From a checkpoint of a small transformer trained on Wikipedia.
Size: 3 heads of 96, MLP 768 GELU, 9.2M parameters.
Architecture: LayerNorm before each block, rotary positions, tied embeddings.
Training: a variant of Muon for these matrices, 210M tokens.
MLP neurons of a small language model. Each row is named by its layer, matrix (up: input weights) and neuron, and shows model dimensions 48-175. Each number is 128 + 24 x the weight over its row's rms, rounded and kept within 0 to 255.
Before each neuron's rows, "fires on" lists the tokens most often at its 100 highest values on Wikipedia text that the model never trained on.

fires on: "c", "ig", "y", "im", "g"
L9.up543 [123 151 135 136 116 152  92 143 113 168 129 122 118 125 123 127 110 106 128 148 104 152 130 102 132 131 147  93 105 118 151 148 119  93 139 133 158 103 165 114 145 117 120 100 112 128 115 179 125 124 154 110 116 114 149 100 104  79 119 112 153 159 134 140 136 146 115 168  90 141 118 133 108  96 118 141 143 157 166 128 137 120 160 127 121 106 142 124 153 120 108 135  76 160 105 124 122 171  96 108 112 130 109 161 123 102 148 142 160 116 115 128 110  69 123 135 127 120 108 106 117 224 100  86 126 178 188 102]

fires on: "ch", " str", "On", "t", " born", "z"
L2.up111 [116 111 103 147 143 128 121  78 147 139 126 135 157  95 121 136 152 131 136 119 105  95 143 130 136 111  90 120 123 137 146 133 141 115 147 110 105 179 146  87 143 131 150 135  82 153 122  90 145 141 127 110 147 130 128 105 106 117 126 170 134 148 113 114 151 103 149 132 138 201 142  84 132  95 145 126 134 172 148 134 167 111 164 123 148 127 158 122  91 130 105 132 103 110 111 158 167 123 139 176 117 156  97 111  97 106  95 154 147 117 116 154 133  83  96 174 101 147 107 125 130 133 160 167 133 161 155 143]

fires on: " p", "m", " ad", "re", " j"
L13.up600 [105 159 125  74  97 116 115  96 156 119 175 171 182  90 117 117 101 181 139 157 170 161 190 142 131 145 149  90 142  81 132 108 111 112 139 143 146 105 150 123 108 153 124  93 139 117 119 126 119  99 113 121  91  99 131 161 119 125 134 141 116 142 155 139 130  78 135 127 150 125 167 122 158 153 131 176 122 102 126 129 121 120 128 144 145 140  99 108  83 173 168 133 115 128  98  98 120 123 116 135 106 131 136 120 157 111 103 114 136 121 169 104 143 117 119 151 100 133 134 108 148 141 169 160  99  89  97 108]

fires on: " h", "h", "f", " b", " |", "|"
L13.up663 [139 137 103 125  86 161 140 174 110 133 195 137 113 105 142 128 114 128 151 126 113 142 120 133 134 126 135 115  92 130  92 152 136 139 140 113 117 136 104 144 115 154 137 105 166 155 126 139 109 113 115 116 150 161 110 149 113 129 128  95 121 117 150  94 120 112 103 108 123 134 119  98 144  92 134 131 116 121 159 133 128 130 147  96 123 106 124 125 128  95 112 138 156 149 115  99 103 102 124 143 136 124 125 148 109 172 127 105 157 137 132 111  90 149 159  88 154 129 169  88  88 153 119 111 163 118  96 131]

fires on: "m", " m", " M", "re", "av", "ate"
L14.up563 [148 125 141  94 122 142 120  70 127 171 180 151 164 145 108 120 101 152  94 161 122 122 124 125 120 111 105 149 126  69 125 103 118 156 106 206 143 126 151 126 123  94 144 110  80 114 177 118 105 100 120 126 140 116  94 138 107  91 155 134 102 126 125 130 110 103 152  92 151 177 137 125 136 135 127 131 114 129  76  97 119 110 141 116 157 120 128 119 123 141 144 126 129 117 131  99  78 121 156 167  92  98 112 126 134 143 155  95 141 151 133 153 147 141 167 127 113 147 128  88 131 130 141 120 159 118 109 122]

fires on: "\n", ".", ".\""
L9.up287 [135 104 135  85 143 103  87 144 166 163 112 137 103 126 114 122  71 111 115 106 164 135  72 137 126  67 179 163 157 149 125 122 171 142 102 137 128 168 147 110  94 143 101 122 140 105 169 143 112  96 108 148 109 116  89 122 130 192 133 119 123 114  96 131 128 106 126 118 120 116 161 151 134 108 103 158 104 115 127 108  88 118 141 154 155 130 122 111 127 151 109 131 116 109 127 125  99 109 130  91 156 127 119 157 132 154 112 173 136 149 134 148 131 129 105 172 128 128 126 137 166 142 157 127 151 136 161  85]

fires on: "4", ":", "re", "r", "7", " Ar"
L8.up94 [117 128 131 146 149 100 102 131 132 142 151 143 160 126 173 104 134  90 164 120 151 136 146 152 139 138 179 143 173 108 101 114 147 135 106 138 117 149 149 144 156 143 147 152  96 140 107 152 139 149 127  69 151 131 133 104 122  97  98 161  97 127 113 109  97 143 128 112  90 141  99  60  80 103 132 134 110 148 120 129 164  71 165 110  47 123 121 139 138 133  92 111 145 112 102 100 162 121 124 145 101 117 162 151 169  97 127 136 136 130  79 117 155  85 168 141 135 115 136 125  83  94 144 138 111 123 153 155]

fires on: " j", " d", " h", " al", "f", " am"
L12.up14 [168 131 104 143 134 131 146 148 124 115 123  80 166  66 115 134 101 107 120 110 149 127 144 116  84 124 128 137 126 131 139 125 126 141 131  75 134 121 132 105 120 135 173 114 102 171 122 141 125 125 131 108  75 137 123 110 148 127 129 140 146 141  98 163 110 182 138  97 121  77 134 154 159  99 149 109 122 114  98 161 100 136 111 160 144 113 118 122 133  69 147 125 160 169 133  99 102 134 114 116 194 175 129 140 104 146 118 135 120 114 110 132 147 117 136 123 111 163 153 168  93 143  95 129 134 142 127 122]

fires on: "g", "om", "am", "s", "ing", "im"
L11.up14 [122 135 171  98  90  95  94 155  95 116 141 114 126 163 116 133 137 143 122 147 158 143 124 113 119 150  82 129 122 111 149 100 128 124 167 103 139 112 121 120 150 143 165 125 127  98  86 151 118 151  98  89 116  95 133 153 118 121  95  83 112 130 120 166 116 148 100 149 115 105 113 118 110 123 151 123 128 107 147 128 129 139 139 138 139  77  53 138 146 105 121 109 129 119  84 137 137 162 118  63 146 150 150 151 152 142 129 130 153 106 103 160 110  97 123 175 137 155 137 149 122 150 185 141 116 132 171 123]

fires on: " |", "|", " The", " \""
L2.up645 [121 131 152 141 125 149 154 127 150 100 121 103 170 133 141 141 155 144  91 106  99  91 153 175 170 134 112 144 127 133 165 125 108 135 116  94  79 149 134 126 128 103 108 125 176 143 127 105  85 141  98 115 104 130 108 119  73 165 141 105 172 163 137 107 143 112 101 132 134 147 136 110 142 130 145 148 158 128 112  72 114 120 125 112  84 120 155  68 118  95 125 110 128 108 133 118 154 118 127  94 106 124 152 146 182 134 123 123 134 130 147  80 125 138 153 127 115 141 182 159 124 162 150 142  88 106 121 171]

fires on: " |", "eng", "er"
L14.up235 [128 152 145 133 139 123 143 107 143 165 165 138 168 105 104 135 116 107 144 133 139 192 118 146 180 116 209  88 133 151 110 130 140 180 105 123  90 172 110 113 126 129 122 101 139  98 141 102 122  70 128 123 129 148 133  74 102 100 117 122  91  98 147 164  90 125 133 111 166 149 111 123 138 122  91 111 132 113 153 161 122 129 163  86 103 127 143 133 152 137 154 117 147 129 136  90 133  94  94 138 117 141 136 115 104 122 156 139 115 142 102 111 117 167 167 105 113 132 146 107 145 142 124  95 157 107 158 132]

fires on: ";", "itle", "or", " |", "ince", " and"
L7.up656 [ 89  85 156 132 159 120 153 116 176 103 108 112 146 131 140 139 149 112 141 171 140 133  94 147 149 114 132  98 119 124 118 135 115 119 112 120 111 146 151 128 133 127 155 152 158 127 137 140 109  86 110 121  93 126 143  84 111 156 112 103 132 121 149 142 126  95 103 129 153 137 121 102 128 166 120 150 136 148 190 115 145 108 143 125 112 144 111 139 146  87 107 104 148 151 113  82 121  67 120  78 110 128 167  87 129 111 171 135 144 122 151 106 122 125 116 167 127 106 159 151 137 158 124  79 137 124 119 150]

fires on: "l", " l", "arn", "er"
L8.up462 [ 89 142 165 102 153 145 116  95 149 148 192 152 117  62 150 133  83 132 122  76 136 130 103 138 130 142 189 120 157 184 102 126  86 105 121 112 104 165 147  91 138 131 130 139 103 127 128 142 125  94 134 104 109 159 112 126 124 119 104  98 111 137  77 162 130 105 136 162 140 107 125 105 189 101  96 112 166 120 147 128 104 143 101  88 129 145 162 107 175 121 106 148 115 141 133 102 123 121 121 161 112 138 122 109 126 132 122 136 137 110 190 129 134 138 161 152 153 128 158 114 146 146 107 120 124 144 137  99]

fires on: "\n", "st", "om", "id", "im", "at"
L13.up755 [123 140 114 116  89 126 133 125 137 150 146 136 109 150 140 164  95 128 145 123  88 113 104 149 122 154 110 107  90 106 182 127 137  96  82 143  96 117 159 193 154 130 130 128 154 129 113 135  95 145 118  81 107 141 126 100 122 103 125 135 119 144 103 113 131 123 169 129 129 139 142 128 133 102 175 101  99 135 155 115  98 159 156 122 101  70 111 120 110  81 129 143 140  98 137 161 114 135 141  79  76 129 160 124 120 115 154 166 218 114  94 150 130 123 108 187 150 137 114 137 155 131 126 114 115 144 141 108]

fires on: "\n", "."
L12.up620 [115 112 155  98 117 109 127 147 170 141 117 151 110 107 112 148 101 152 141 103 107 166 111 164 129  60 139 137 112 112 135 128 155 144  87 132 133 147 135 117 150 111 134 118 181 107 171 134 144  60 134 142 110 144 105  76 135 131 119 101 118 147  95 143 134 122 106 124 138 124 139 139 155 100 140 143 103 118 133 128 111 150  82 124 119 142 115 134 165 111 127 138 115  97 125 154 113 138 117 105 173 117 124 142 104 130 112 121  91 110 150 149 134 113  84 137 139 124 137 152 191 163 120 115 150 117 149 121]

fires on: "and", "re", "ed", "ue", "r", "ad"
L5.up327 [108  91 149 134 130 147  97 168 154 116 115 133 158 125 124 121 140 146 128 135 148 107 130 142 131 157 102 137 162 162 143 164 115 119 131  85 132 113 167 112 163 120  72 111 116 138 123 137 158 111 153 107 141 154 124  99 126 105 139 155 128 116 126  90  86 117 103 149 114 116 115  41 147  77 105 140 162 126  95 147 179 129 108 159  75 115 133 118 104 101 154 139 129 124 141 102 111 116 116 156 104 131 205 126 129 106 116 134 144 144 105 163 142 139 134 127  71 115 176 125 117 131 122 101 128 152 129 115]

fires on: " Ind", "ad", " ind", "nd", "ag"
L8.up483 [123 100 124 112 118 151 124 169 178 174 116 147 145  95 162 131 182 102 154 142 130 111 144 138 113 119 138 126 127 160 196  96 129  89 109 138 107 134 106  83  94 114 143 125 122 146 125 138 109 112 129 129 163 124 109 135 122 123  70 120 149 117 120 109  67 154 144 123 170  69 118 103 145 104  98 168 131 131 170 134 100 142 149 119 111 128 131 112 197 140 135 106  78 151 143 152 140 146 106 140 106 156  87 117 139 131 157  86 135 141 151 162  96 126  86 109 120 148 111 111 150 146 104 115 114 100 165 141]

fires on: "ant", " of", "or", "ent"
L5.up562 [114 101 161  97 111 153 133 119 123 111 124  93 149 128 128  97 127 126 100 129  96  77 123 106 135 137 163 143  84 149 139  88 104  96 158 106 136 144 118 140 138 131 171 196 156 150  97 144  96 110 160 154 110 145 146 140  80 130 122 114 129 123  84 114 128 131 122 128 120  94 108 184  88 127 119 181  56 142 145 155 137 149 118 161 116 127 140 152 101 122 153 107 138  86 118 129 133 111 154  95 142 115 182  93 123 132 126 160 130 147 147 114 109  77 130 159 129 112 146  73 107 115 109 139 129 147 128 151]

fires on: "o", " Co", " Se", "e", "on", " Ge"
L8.up574 [ 86 129  67  90 138  69 154 131 127 149 116 126 157 120 118 146 134 108 142 168 159 112 102 148 141 127 101 151 142 122 158 137 121 141 111 127 141  74  88 124 144 128 165 143 147  95 131 135 139 121 138  74  99 142 140 124 130 186 171 135 136 118 155 121 185 109 118 112 119 151 147 113 111 143 124 140 144 125 130 126  97 118 107 137 102 130 147 100  95 158 120 148 147 151  99 130 116  97 143 122 124 102 157 100 145 117  94 121 121 135 133 102 138 170 101 105 160 127 134 108 154 107 118 122 139 146 145  79]

fires on: " "
L9.up390 [138 145  93 117 141 135 123 145 153 141 108 139 115 123 128 115 132 118 172 130 143 132 161 176 158  85 112 121 116 108 127 169 146 141 133 171 138 168 127  97  92 162 120 128 150 122 116 139 105 126 155 129  95 139 127 133  91 134 111 144 115 105 169 150 142 132 134  75 125 127  87 158  92 125 157 115 135 121 152 124  97 128 156 123 117 146 118 158  92 158 122 118 118 147 180 104 101 142 129 128  74 109 107 168 125  86 129 170 128 139 125 118  80 126 100 111  85  86 141 134 138 146 138 140  69 102 128 115]

fires on: ",", " also", "),", " L"
L14.up22 [114 113 100 161 137 101 104 153  92 131 144 158 142 120 156 129 142  98 120  97 132 131 163 134 121 141 155 104 168 139 126 105 143 114 126 127 146 143 109 133 145 129 149 147  58 127 120 124  69 125 119 133 123 119 151 130 169 124 161 149 109 191 171 171 115 108 112 117 103 109 112 163 136  73 106  81 149 100 130 152 126  98 118 120 110  93 162 120 172 111 103 127 144 146 129 127 152 137 120 191 135 123 114 138 107 148 150 121 117 166 121 172 103 108 144 108 126 182 118 175 101 135 115 117 117 125 151 163]

fires on: "\n"
L12.up222 [176 132 143  91 151 102 115 153 146  84 117 134  88 155 147 136 141 133 161 100 139 162  63 124 115 126 137 150 127 122 114 112 134 120 152 101 146 138 132  94 114 117 103 114 150 127 135 113 144 104  98 101 118 107 113  75 136 149 136 123 135 170 164 166  87 132 146 154 109  85 136 189 120 123 110 171 136  93  88 129 112 117 109 156 103 130 102 117 174 132 156  98  85 121  94 158 154 121 110 155 119 122 151 165 146 130  99 122 173 147 138 143 116 142  68 166 154 110 124 135 121 100 135 110 117 158  95  78]

fires on: " (", " an", "\n", " that", ","
L14.up486 [132 121 118 115 133 112 139 126 116 133 184 139 128 122 152 158 127 101 104 112 110 118 124 139 118 138 167 167 125 133 143 102  93 127 104 172 124 125 160  98 165 133 160 141 124  89 141 106 114 115 120 129 157 160 149 153 138 108 163 116 139 100 122 101 127 134 169 155 109 137 132 117  96 122 159 120 156 159 110 166 115 152 120 145 166 151  81 116 133 126 107 120 117 113 136 109 131 141 108 133 141 112  99 136 106  92 159 132 156 109  98  87 125 113 117 118 124 148  99 166 122 125 108  78 117 127 117  99]

fires on: "d", "en", "-", "ro", "i", "om"
L11.up7 [142 118 159 147  92 145 143 110 159 116 160 115 135 130 166 131 131  76 105 109 112  81 123 103 146 142 121 151 131 146 137 143 149  95 165 164 164 145 112 130 139 141 155 122 154 107 128 146  93 141 134  99  86 117 125 106 135 119 136 161 127 131 147 175  66 105 107 140 130 134 128 169  89  83 139 110 119 135 150 150 139 139 137 140 123 137  65 126  73 157  94 146 136 140  99 155 134 153 130  89 139 181 124 104 146 146 140 124 149 150 125 119 167 185  81 115  93 145 103 123 147 145 106 162 120 157 122  79]

fires on: "o", "it", "on", "he", "oc"
L12.up115 [124 107 116 114 118  56 144 133 125 124 126 112 188  63 132 142  96 100 138 161 158 184  90 147 168 133 102 150 154  98 114 109 156 123 118 109 126 128  82 126 143 120 145 127 144  87 114  96 168 152 129 110  99 166 127 109 141 155 118  97 130 116 116 120 113 143 127 156 105 168 168 102 131 164 137 168  95 152 122 112 117 135 134 118 135 124 110 133 133 146 147 134 138 165 148  89 109 142 134 142 128  92 196 112 118 129 120  89 105 158 125 121 128 108 155 177 161 121 135 150 135 141 129 141 126 153 109 106]

fires on: "-", "–", "/"
L5.up298 [106  98 102  81 115 125 160 105 144 125 126  96 154 129 158 116 149 136 160 112 138 129 150 147 108 113 122  76 136 121 115 159 119 119 143 134 121 163  91 136 128 148 112  97 148 114 140 125 111 128 151 136  75 164  93 146 144 146  90  95 160 136 104  97 118  89 149 106 125 105 141 152 130 111 106 117 141 165 125 164  83 117 167 119 114 193 131 123 138 139 110 137 177 103 138 116 162 133 144 136 175 104 100 152 127 107  96 191  95 115 135 174 153 150 141 117 121 111 154 113 128 127 147 121 159 121 142 103]

fires on: "\n", "."
L12.up523 [155 126  96 124 153 155 101 115  97  84 146 156 107  83 119 125 132 134 133 154 113 143 101 123 116 127 114 122  93 140  90 111 159 147 135 105 127 156 157  88 108 109 133 105 115 126 148 130 124 143 112 123 101 140 127 126 133 155 130 143 153 145 139 103  84 126 152 129 137 105 126 168 118 136 116 149 114  90 101 182 129 148 133 129 158 157 124 110 155 148 148 148 133 100 107 142 125 101  97 123 129 142 153 180 110 149 124 130 153 100 116 162  93 127 110 190 141 125  91 102 154 144  90  88 113 161 130 102]

fires on: "le", "'", " /", " ft", "ess"
L9.up479 [106 184  86 101 129 110  79 118 167  94 139 133 174 112 128 165 142 176 131 156 142 132 131 133  91 147 142  92  94 119 130 156 132 126 113 149 116 133 131 138 126  85 139 109 112 124  99 160 110 120  62 142 131  56  94 165 157 129 126 138 136 124 135 148 192 112  74 111  96 173 127 125 166 135 131 105 101 125 154 132 131  98 131 114  81 102 126 131 168 158 141  78 142 108 176 101  87 166  98  88 139 127 125 102 146 126 104 125 134 121 150 144 124  87 126  87 144 139 140 126 111 116 168 114 144 141 146 118]

fires on: "an", "at", "in", " |", "on"
L3.up520 [ 98  97 156 128 117 175 159 106 134 130 121 154 154 135 110 138 148 148 112 149 133  71 111 155 152 112  93  87 152 143 135 125 133 139 136 107 104 126 113 118 135 141 147  79 119  74 108 114 108 154 136 136  89 153 117 129 107 134 104 120 173 175 176 110 150 155 145 131 131 107 100 118 133 122  93  83 121 133 110 100 143  75 126 142 108 116 132 115 108 168  95 125 131 119 167 122 122 112 124 109 108 109 176 119 171 110 138  96 114 162 135 114 114  96 162 149 148 114 170 141 149 123 162 114 124 117 135  98]

fires on: "\n", "."
L12.up382 [152 126 154  95 122 101 114 122 124 117 124 141  82 124  92 129 135 143 172 115 124 155  92 151 109 110 149 193  99 156 145 136 153 167 146 135 115 116 158  69 159  98 109 121 154 131 149 101 159 106 112 140  77 129 109 105 141 157 112 128 132 143 183 138  97 136 133 158 122 107 127 122 128 124 125 146 107  99 116 142 114 114 153 129 116 136 119 119 147 140 132 125 150 118 101 114  85 144  78 116 110 133 164 184 121 143 104  84 131 124 119 131  87 114 127 150 172 124 173 111 142 180 131 118 137 111 160 124]

fires on: " an", " An", " "
L12.up198 [ 78 109 147 144 173 138 140  97 113 143 133 152 122 126 101 134 150 102 120 120 117  73 169 131 167 156 132 165 145  97 113 126 107 178 122 188 107 114 159 100 121 104 124 119 139 135 127 166 136 136 141 117 111 133 133 127 107 113 192 141 141  96 109 150 147 151 164 164 139 127  84 119 126 111 126  91 160 144 160 115 122 109 143 122 132 168 148 135 123  97 120 108  93 105 102 111  80 120 119 119  86 126 135 105 114 103 115 151 137 138 115 125 158 122 119 110 153 120 113 156 131  97  84 122 124 125 127  80]

fires on: " "
L14.up225 [121 112 134 161 149  89 110 124 136 126 118 144 103 159 112  99 113 122 159 137 182 126 191 112 142  86 172 118 148 138 133  68 170 126 111 134 163 157 119 112 139 178 114 106 101 146 132 136 129 122 111 135 107 129 126 123 148 147 145 164 124 132 160 146 128 159 131 136 107 148  95 144  58 114 111 141 142 105 173 115 128 150 156 107 113 116 156 136 126 124 119 129 109 146 167 125 124  82 156 159 110 119 117 104 106  87 127 115  97 128 133 113 133 108 138 135 143  92 113 162  84 122  94 120  87 132 144 132]

fires on: "ilm", " feat", "ound", "|---|---|---|---", "it", "itt"
L3.up288 [ 51 143 110 119 180 137 110 104 145 107 151 103 151 127 145 141 161 122 138 103 122  91 126  95 101 147 114 125 111 105 121 142 105 106 139 184 118 170 131 166 181 120 162 152 117 119 131 159 128 123 116 162 135 170 126 137 118  75 129  69 133 137 139 120 139 109 132  94  86 120 101  74 111 127 158 127 156 135 146 176 147  99 130 153 116 152 130 140  90 120 181 154 156 158  96 111 103 135 115 109 112 132 124 102 114 159 148 123 158 105 116 153 126 146 140 126 162 135 148 138 107 152 139 116 118 119 148 136]

fires on: " th", "h", "th", "ice"
L3.up180 [144 139 124 113 120 141 114 114 135 113  95 159 152  91 141 164 139 155 159 130 143  98  99 173 155 118 157 141 122 133 117 122 128 118 121 143 138 133 150 126 134  73 149 122  97  83 136 149 130  94 131 143  93 114 110 120 164 114 120 107 149 119 115 101 136 145 153 107 109 112 147 110 128 106 117 137 149 198 180 124 116 132 146 127 157 111 125 138 133 179 116 102  91 113 158 151 155 159 140 116 133 123 109 141 147 143 163 155 157 114 106 172 143 131 105 144 120 136 142 113 138 148 174  83  96 123 134 127]

fires on: " |"
L7.up238 [119 101 136 139 186 129 146  94 150 120 148 109 150 120 132 117 153 129  95 106 147  86 153 169 123 121 131 120 166 173 121 120 132 156 147 100 116 135 160  94 115 144 137 151 107  95 146 121 143 145  94 135 124 122 127 123  78 143 116 139 172 161 176  95 137 134  96 120  96 141 110 130 161  86 117 120 136 137  94  80 153 112 131 130 123 118 150 153 121 168 136 137 112 121 132 121 160 126 134 125 110 127 153 147 132 111 164 125 116 121 167 126 108 120 111  90 142 139 151 138 128 109 130 132  95 158 107 186]

fires on: "ad", "and", "ue", "hed", "ab", "ist"
L3.up393 [161  85  94 124 155 156 148 129 126 141 137 136 144 145 149  72 122 129 139 153 128 175 131 136 163 112 125 112 126  95 161 165 137  69 136 112 135  89 136 117 117 116 114 132 163 140 154 169 126 108  96 129 169 158  73 117 126 113 114 131 119 170 116  99  83 123 145 132 101 137 118  42 133 150 121 146 146 125  93 135 124 128  93 127 113 104 152 140 124 142 117 133 167 168 138 151 123 110 105 132 125 147 124 135  83 160 133 122 160  85 173 155 133 152 119  98  83  77 114 125  98 132 120 140 119 181 124 125]

fires on: " D", "d", "-", " d", "."
L14.up729 [137 131 111 116  86 170 143 119 141 126 161 115 116 154 143 141 144  79 125 124 105  88 112 125 124 134 134  89 104 173 132 136 182 151 131 125 126 104 143 120 117 121 103  94 148 103 156 143 122 136 145 126 110  74 144 120 117 160 141 132 187 132 128 134 182 147 117 111 136  84  79 136 114 129 109 147 131 103 138 128 135 139 119 110 125 163 130 107 126 169 123 138 139 129 106  96 123 122 116  87  95 164 141 107 104 132 118 106 144 146 151 102 142 150 119 130 103 152 145  94 131 115 116 134 125  75  59  88]

fires on: "c", " with", "ab", "h", "g", "ing"
L8.up374 [121 106 129  92 137 116 139 141 106 136 122 141 103 168 128 128 161 135 117  97 147 113 153 165  93 124 110 159 133 142 121 123 105 154 153 147 145 155 138 123 141  89 104 102 154 124 149 143  92 109 143 146  82 111 156 126 116 129  98 114 100 123 119 167 126 121 117 103 106 126 108 170 113 123 109  95 107  97 133  96 117 133 153 108 112 103  97 150 113  87 113 140 119 103  97 142 123 143 130 101 183 145 170 121  29 135 129 134 153 143 136  94 113 120 121 133 113 169 140 114 139 169 148 112 156 150 143 122]

fires on: "if", "eng", "o", "he", "up", "or"
L5.up762 [ 95 144 116 117 161 104 113  91 111  74 127 138 140  93 130 121 159 142 149 166  83 157 108 151 135 132  97  97 118 130 123 146 155 137 153 114 163 105 123 131 120 127 158 136 163 114  90 117 138 121 167 114 117 130 146 120 140 202 134 112 119  86 163 143 146 121 127 105  98 125 133 130 146 136  78 131 116 130 174 125 140 180 100 125 122 155 161 111 169 177 134 153 109 136 143  95 164 114 156 142 140 120 151  82 156 111 107 111 150 144 148 112 110 142 143 128 155 137 125 150 134 168 115 113 105 123 135 125]

fires on: " Pl", "ot", "te", "-", "ric", "c"
L7.up95 [ 96 100 148  93 143 148 113 136 129 163 148 122 118 135 153 160 141 122 123 118 204 165 118 173 142 128 142 117 149 122 141 117  91 124 123 121 120 112 183 145 143 122 103 126 150  81 117 135 153 187  91 150 152 152 126 146 108 163  97  98 145 155 109 141 127 148  77  82 120 165 112 134 128 147  97 144 129 107 138  95  87 100 149 134 122 144 138 130 157 159 129 154 130 128 146 121 107  89 114 141 148 109 107 143 122 127 129 125  82 125 106 117 176 140 113 172 136 140 123 149 122  91 120 110 136 158 150  86]

fires on: " Ind", " Austral", " ind", " ass", " def"
L8.up78 [ 85 123 114 134 142 139 140 124 171 165 120 159 124 148 173 127 138 133 122 151 114 139 164 139  59 136 151  91 151 124 178 112 153 113 129 157 135 138 136 103 130 127 172 129 142 135  99 159 147 135 143  81 131 121 125 171  85 100  96 123 159 156 127 129 105 116 159  91 121 105 111 127 134  90 124 141 155  84 137 107 132 147 133  73 141 107  97 122 120 102 104 112 109 136 130 140 112 125  87 196 154 145 143 117 173 164 108 136 141 144 154 108 131  90 127 179 125 157 167 179 121 146 120 148 105  72 145 125]

fires on: " |"
L3.up582 [ 94 130 146 101 137 125 115 137 155 132  82 125 162 151 149 130 143 155  98 110 177 101 127 174 127 134 125 113 148 144 126  88 114 163 149 140 118 162 161  61 145 129 128 124 159  95 107 141 102 160 140 135  98 153 109 108  85 167 110 109 170 134 132  77 121  98 148 134 116  97 166 126 134 124 143 136 145 142 126  91  81  85 142 126 115 149 104 130  89 129 111 124  98 116 133  94 135 121 114  87 131 107 145 135 138 101 147 141 127 191 153 112 133 124 145 132 160 156 147 168 123 143 146 126  97 142 150 152]

fires on: "re", "ob", "uc", "eg", "one", "E"
L5.up510 [ 88 128 132 136 113 148 137 146  90 151 110 114 129 118 171 127  61 116 102 124 155 138 127 127 146  80 157 120 113 122 127 117 115 146 141 121 142 122 113 142 134  92  74 156 141 113 137 150 150 138 127 125 162 103 152 135 150 142 156 129 143 162 152 118 157 148 141 112 169 151 131  80 139  86 175 126 124 137  85 103 100  86 125 167 152 105 107 114 148 147 119 195 158 135 117  91 116 108 112 132 108 113 138 129 126  97 121 133 122 122 121 111 140  96 138  87 123 127 182  94 101 127 128 122 123 148 121 113]

fires on: "ang", "ow", "ant", "/", "-", "ous"
L2.up346 [110  84 136 110 108  82 117 158 165 113 133  64 140 132 162 123 144 138 120 104 130  88 118 102  81 114 174 142 121 159 158 131 120 145 125 139 124 149 106 147  88 127 115 110 163 116 102 112  98 144 117 119  99 174 122 129 135 112 148 103 113 120 129 112  96 162 139 165 151 145 168 127 123 130 143 141 126 154 150 170  93 121 123 106 104 172 161 120 136  84 138 153 187 116 140 162 136 118 131 142 129 112  77 111 171 179 112 141 134 112 149 148 146 132 158 116 118 119 170 138 103 138 119 139 138 103 126  94]

fires on: ",", "re", " rem", "ro", "m"
L14.up395 [129 158 175 115 101 142 103  83 127 100 148 128 147 140 134  82 126 148 110 139 127 103  92 101 121 139 113 114 115 125 155 103  95 128  85 136 151 115 118 129 140 111 142 160  97 103 170 131 121 144 146 115 126 140 164  94 172 104 161 160 109 106 123 121 147  99 160 130 143 130 126 147 151 172 138 117 120 107 139 138 121 120 151 140 128 192 171 125 129 138 151  67  91 158 140 129  79  88 123 133 117 144 131 138 104 165 125 105 157 154 101 105 117 160 141  90 181 140 147  81 139 101 122 142 134  89  95  84]

fires on: "th", "=", "et", " th", " h", "iving"
L3.up239 [158 129 139 109 147 141 179 105 140 156 141 127 140  83 130 115 136 154 101 121 145  66 166 128 140 145 135 120 117 148 139 138 130 113 130  70 144  99 118 176 107  91 149 158 117 150 145 163 119  79 122 148 149 128 138 100 133 118 117 121 184 163 132 124 137 144 144 126 148 124 128 101 113 205 133 120 156 157 168  67 127 112 119 113 135 123 135 144 138 163 108  96  82 152 122 121  99 162 116 123 117 120  97 168 131 114 100 123 119 138 139 157 131 120 130 153 110 109 112 137  86 129 180  99 132 115 143 144]

fires on: "St", " -", " /", "res", "le"
L3.up656 [ 99 107  93 103 147 172  94 136 121 125 154 115  98 101 144 118 167 117 128 132 151 115 106 186 107 163 129 111 168 101 148 157 111 112 130 108 125 130  95 111 138 134 161 123 159 129 151 132 137 144 130 124 163 110 123 116 166  92 117 145 144 112 131 126 172 122 140 123 140 189 135 108 154 142 133  76 132  91 157 138 141 147  85 125 127 106 148 167 182 146 143  62 146 143 140 135 122 159 119 143 147 128 121  96 128 114 125  90 136 111 175 160 114 107 130  79 122 107 125  88  77 117 141  99 153 130 165 108]